Part of a small language model's weights.
Size: 25 layers, MLP 640 GeGLU.
MLP neurons of a small language model. Each row is named by its layer, matrix (down: output weights) and neuron, and shows model dimensions 112-303. Each number is 128 + 32 x the weight over its row's rms, rounded and kept within 0 to 255. Numbers have three digits each. A neuron's up and down rows have the sign that makes its largest values positive.
After each neuron's rows, "raises" lists the tokens whose logits its output raises most directly, leaving later layers aside.

L3.down503:110137149107032137111147139140134131121113139199155139117110103159097175113170116147101117160124171096103123148115161132105066147140112168128172141130144117157067127162118100198129164111210137180139128140137096137132156104145108116089117191107188153120133177185194143093117131154120124177071088066130112111072153115141113064149108096105172114128159161124160134113142101124130151148110143123089085129134080134121056105133155106148156197096105120186133128179143070079107103154106076145131132121120165166122128070178095124163121145104139076095143115153154101152139160139121140175
raises: " ", ",", "-", "'", "s"

L21.down287:092182100128108118108110176115116145145104084138132180161076153176080108091120126110153136195125170138115085133167133090131122103173163142170093099146086110166061157147117180128150122143171159067145077098081161088177240105109148141137046116140103128155154128164184113085158152177150103110108120132154087131134122123139153148158092132115124109082142127082108155165111116117145064149094142106089194101167147131122080093120145122156110109117142105123120105130156172173162151111135089073106078132045099132111105152101186107134097127171103124114110132097139123126155184147108145134
raises: "its", "cies", "ces", "ies", "ates"

L3.down175:190153138140149126139064137124157108144136151146164134126161086112139174098094117154120143087090188111135162105099191155138080147134122123152119169163164116106120093105128078212115139127103110104131113133167135131082115102099118138072074130189088144156149085089072188149149154100162145147126131142104123066149089106132239169116105134090113132172123186190071122177145111127171092135067152110149144127112130149117077125157100089076179091115171156103106059081088099170110117067119123149129152107161165181112125158128128132116108186107112073134071142093165164157152113112120109108
raises: "iti", "put", "vest", " the", "her"

L21.down7:177162063078123206140162160123120154093146137132115124164092125161141063094149098132129100135140239129142141119163128142140125131122090158094145113167116084108164107147147125179131129097149131124155112131127082142078150171170128150111173168119163120097181104118098162160127131210088101125071174122167137088196157132132107106152156179140155105101138161155081157195097141156131131136151145156139177141120099124107114174101130084166109107115160082113145097150095165091097067148178163045150100147136204112146125137123117103085148126160152139067147146101147090084124191105098115121
raises: "ist", "ists", "ism", "ized", "ity"

L2.down368:076162156160109115147197096136182130126097144075128112105148136125159123165096089044108170154166140107175163139194163112155132159096172150149105166104127098123108122065134096097122165082110131099140104150186125170153126164140129151112149131119131117121149145128109139146113110144069121132097125116059166082094170062113164144172140118189096135114097066122153133117115075140139139043163140159150079105055085110126142154112138117138121099151170085115136125123116096123111101153126173120160140104119144181106116173127132104162066120143145150109126121136171125109134129106165132123
raises: "st", "9", " each", " year", "over"

L7.down4:131101137092106137103096119150103199094112107056099088161159094110182153155095107095127180073036148107072186197143134152111100104155095088101123131152177091125112115127109116159099115128149147190104107124103138147131086122117136141171112109170159171094124136108067105102114166198185105211099098092151145192150106146106125165073156087139147173135147176090151130113075142125141156146087158158097072170069094146110060110136144165082097157137135134146111161120119111084113147107140106112154132163130111132125109119133114084162129135130069124145146125140152106055111116107119150119
raises: "al", "s", " of", " and", ","

L21.down99:154104113144139172143134123080186118084159102116140063178122144107141143139140124142139120207116143104124150097120125132087162149190152144120143170093156161112097155154109154053121152107144167109136102123138144109086169128118163129132129120124121162139117141136091085108090147082125151135095116105135120130101112091081118098092114195121137085116132000143133129152095097004135067092118171110140123116135119144134140141127132155158125139131152129203157100092116129127088134152126091136096115251146140215118159129124099124098154171106095148121114092102109170130113145118137091186
raises: "2", "1", "3", "0", "4"

L7.down176:080135136126145191094115135121132141108192106138198165147131123047154157118176067098169088114206180088140149129102145094116096125161106109074195138096151121150060127117117130102142092082133209136117145090152113130075150178110185126141131128104115117091137174146119193128151117142110132120064126116126114160077110129151141130185073108074059156159127130176063096119071108100164126172126120114123105106115142124140094120120073113157096135124110080143131127140152126180139084139090140080163066120165151118131133094153122116103088082190094072224170137117176128075116167147092164187
raises: "ity", "ities", "ized", "ly", "izing"

L21.down571:140140144083202192142089111149149099116159074109173123096180126115158148159135178087119089133108168145148122110100147084134133156142082153062144157084184133125109137166166207122143122084080122098141108094106141138171166176086154093118111177192060104120155044111121133171151129076135142132195106168134125141086104114080139100158107190154100165129150140141086152131192151108124140105112095171113120172134131164148151132117113123141122161144088109188067064113124117169135146147174146169104113096139174120158112153125137077151122190182104137131108139117131146179148139173120086152
raises: "ming", "nne", "gent", "nd", "ine"

L16.down499:112103137192118174145080143134157105133137081141083106153065252131137152198107139137118200124106205152183084098135122160140114123119115110113124063156073155111159146133096119142150064186101161173159098122108089146161161117102131157118128106127132086133157170176113110112184112163087134105121084182140168158130077168131127126143113116129126126097145124091110073151156108133140129135151083146093087090182161144108094128147164194140053145072123109155110097088168115104113121154136105181165105200133118108099141073139105077183156187096164108160111130177142143155098160154182105128
raises: "t", "ted", "ts", "tor", "ir"

L2.down338:155120100130113124088137098151121116108126133144114144161100116133136109192079175111150081124154147158117160118116107137197086145141137130106124114138188091128074082087114137167132139123148162117109187137106183144169121147120136197156084126083165135130110111113120101084130142096202139186140153110111129146069152147137151122085101096147174159118118115153135076205119148169168102116090152090099107093114062151134091074171083088109114113172112096112099146145153124190171143135174095162078156169157115137110077115189127146120180134160133105156181118110129091146190141129066198127
raises: "\"", "\",", ",", "-", " and"

L22.down243:123112085129134182152152081082159111126165167131087143127134137104153093163170112104121128152131185157095145151094123150136154163103160119104146077131131114085074109217133126119123159122088153142156121086146148111156167091127113089105138181121117121132153100164146079115174141152147150122138150072122148092118165101175148173148158126070134116110143000166150082073067101124118130080159091096121104126156044130128119098123126152120099112147140157164106102171065081110092067189182111128125090129132124145166089173151098075160117143116131131094089153187134155160118098161081141140
raises: ".", ".\"", ").", "nd", "\"."

L16.down426:103106136085156130110137160170142134126083145128136150210082143156110096102106110149159141153128173088132125054163123143087148062105110115127106144179226084146063104099088081068163090123141158075160114130130130079176131083066101122168153121148180135169093127157110104131118090131118135113149123114120119106198144160160140153169147129075126115186113102165100157160109131098114091131128140096113097142168092120115123121153134115105104126183182102080157170078107175158142106179102073104137056112122137077176124102138155136091146170107171109121099136187147109131147046137092127129
raises: "f", "van", "l", "fil", "th"

L8.down28:154179142127127117136132092108143154121130144076141149139192141151174093092150130043128163152137187108137156106135141107132140123135129145092171161128169090144134129133127098100092159114137126088086103113103177153108134101100105143099112128153137155080177116116130158142127140148122069119095162090148108082117155087091153123161160138123097159105160090119132139107114085103129098120091166178134059110036074112150174136095157131140122100184122131218141136108147171106060105108149157096177174153091168124077124195187161073124105146091097180106136096126130119112111169129138144093
raises: "st", "cal", " stage", "9", "mic"

L2.down515:094156135151167106137097102174053147097120064147114137137164103165115110152125162099084112162156123132192114124116130091122126116124107127149137092139170106177172105157135108098122092119174115136087125211137125149151158103106195126131134156179120141117182135083115139176133159110164146142166124126117068119175102142139095089122179088135136159117117092190104144145151163153164078150113102056184139088101103141157171154151104132164097093120091066117146150120107114099187130130160145129147165136158116138129096129110170074144058117162160114122107088124099142148123118083192156084
raises: "ically", "isation", "ization", "ized", "iz"

L21.down21:118103119186141150171090125120111114181132150109137074105096128090172115087133148109132147172128121194089082116156147148157106061157121121096146142153076094145076116100141189086138052107106138136110089139066143170144165147143163139142141124167141128148158111102190111179131131166141123068147133126103113163162122149107066097139141113117155136098164137115147141061145158113134103093146086177190136158168205095179132160144127145127077144134103114167138081140112125142125150125158129180145145142098147091136127142085048122159181177156124130176109135080168156108146124184161112125
raises: "nd", "no", "n", "ne", "ps"

L2.down405:152141112122173083111122165109165121190142136136107171088165098135189088097112131112141127110079175091154118123048210155135097133114125083171121112168147115143151101110096047210152173146099076115141122157119124124071108142139096124079113054172101073108116141037027190140158134154157123150177120105102122062155101126169211106115149092158165116147093142158111131174158150157167121114068146138138136145120119120094107109171130049071138160146120071078114086108148057149120152121128145147163113085125160173093133156117124131155148163107176111126073108124153124129107098132149158099
raises: " the", " its", " their", "vest", "her"

L10.down305:114124131160051139106108160132173149131137114087126133130087123099172148108136093069160093093080137123074113114135143106153133089165122134174146129122132147098111136137158129084128085037138115175103133164081047137111143168113098111130179107076124109149151158117082204136181184097098177156084095100146129102115166052114126132107107145122133131090205155082125113116126095083156149198180157150114133157116188174150121100089098121188129150145077137091099104114156148148114207132076152099148120165080153128073163164146096096116111098153148114106120160104118155127115159087111136130
raises: " football", " coach", " hockey", " basketball", " baseball"

L21.down375:145144188138077150123202174111126109121163158060076144104139218125115123139136110077110120185137119221136146149135099101165118126127123132116156146090114168156138108121092149132130158119094129126146125135160176086116175161135124147118130140157172153118111172112060124132114135105136094123100124100026167148132177124128158129148110116113094100126135032069116118095127163120083132181114090129102119137118095122126125114182131130146169138128108199134114118108103140130114125133124145159118128140123130127122123165130121119129143083146132163160141152087096118156033144133146181140
raises: "1", "7", "8", "3", "4"

L2.down525:104156144068086132122143113192104170127124120143131126152148122132089133129098160101099113110162118166120156124057092121173113123117147175167148138140114112106136117148137108170103179129123198128161106155129111169113104133068068125118123170169151155101136069152124120121086107103137119144102132066081121111156120142120092128190090159179192164102161101091143106135106120085159073193088102156074070112133121151102073111143118124124094154184070099223161169127085100137169130146120119170113181161122081182132116138154123110130170114110122094161142058093140138096196150152121127185
raises: "s", " ", "'", " and", "-"

L14.down395:200159114106113130097151148179177117125118130174107160114124144096142110131111184046144141174132140134087160122122067178127117137136146106151114090185112089079147135068140107160153090145145132147203118084145142139127055126123170135114115097117047187101126176138124119101171104172112147085121162160098125130123098158092122174132092086198108072115141101122157144117100125137083110106116125089124130098174134149128072124135137132123098183110123146106118147121126128143120121151204079134166100143163160110079136150145150096120166168150069150142151103104155122059145099065097115113
raises: " he", " it", " they", " there", " many"

L22.down632:036125123150052078151099133099150132134123153158100186145170101160153117094163110139168133162103185167099119172119144096109137122153154148137180127096164115043146160203138087094106164054109143117116090131131142111163167162143159174140120163179154092092112144153130129121139084148139095123099093116140130110132120129124204127081146137128088115156091146106143130101147055167189167117116113130134130122134149211127116111160113145128119088110149134067139126132143083127156117113098148163076038094097093116190135151134115123116156131135110132142136124147125035084069122103105210162
raises: "ity", "ous", "ities", "ement", "cy"

L22.down328:110150104146112158159206133102107136100105172092108104112130186125112129133111087123103109146153135173095117190102117104206100131115108128100136180082120145099101155065105143150079142130157155118148140117159164088134133131109147121099103122145138163133147119116113077086171141099057126127205115119061115162144202122128120140142133145124130146184118000075156095106146113144089152129141092103103113107159108132136109108217100122177160129102125142162112157106134108168126124181168177107182083159136157164161144166110117162121143130150113106113158176112082157151117172122116138148
raises: "6", "7", "4", "9", "1"

L21.down333:235143121143161146184125149121120108129116129109118125085136117110144125144138132080152163083139128122116142084121098163159123175141125101146134093151145086087181088103118085082141112173089161137153118178174126056066088110146163132076166105147126188156133144147086149101185093155119129111055119111100111069109120157114073157140095102178122077164163128110127148213048086174077071123158160145080112130120064112150108073075134163142147143107090168104082146078094131132109066150096150169195130101154155105067196217125190119114135093161120112164156068136143114116168099133120127142
raises: " he", " she", " it", " his", " they"

L15.down71:155108108118131138095129091147196108124112140091122125123123140111162084156068150086117140093140104160125136145175099128165116176155142130173171132158131092128144141127122133173157125149068123132186147080143111148148093153169160122076107113121119179150168175143116114111143114077101099070093090151138135146144085155141143175097041124136071071119135124103086142111123161090170087112118119073089119108165095088101105113130104120147123100109157182108126116126103145161088103136155112110181111124166130092143142163195096094122203074141101131170070105111094161117179102129162111139
raises: " it", " this", " these", " the", " there"

L2.down312:168142170141103090157135130090162191136119106128151100119084158162108139079156124134108107165117139171119108133120172104172068116119173131182153137100107134102112115186131130209129076121139211145076186141109152168115129128160125118102149147136143086110100113184128119117136087195092148121133152101133148156100153113138074127120132127108180074133168123171106097115183101117170125089133089100158164108155166121166077131153126100133112130097122122167163171134148113078084061120118113097158196164059113176149181120178071045102074139112119120121162160136069190096087113125105097141
raises: "\n", " ", "):", " —", ":"

L8.down564:141090135126122125110143152107130109201122150026122158062081084108108153099109100152170141122129137168071113109148117080108047160091100122078176118179135110067132059111126156140081070136123109067108110196090148152095169130158119162140108107147197102159154097110141102118149139167103145130136117156139146150132153157134144116088090120137101123164083141106138125149117122093114161157188118148144168077142107111160129093095084076161100120207126099124182064148164149082162171200131129108178128146177125133122126048153140034124084043162110099117125134091145107117111109133091187152
raises: " songs", " music", " Entertainment", " song", " musical"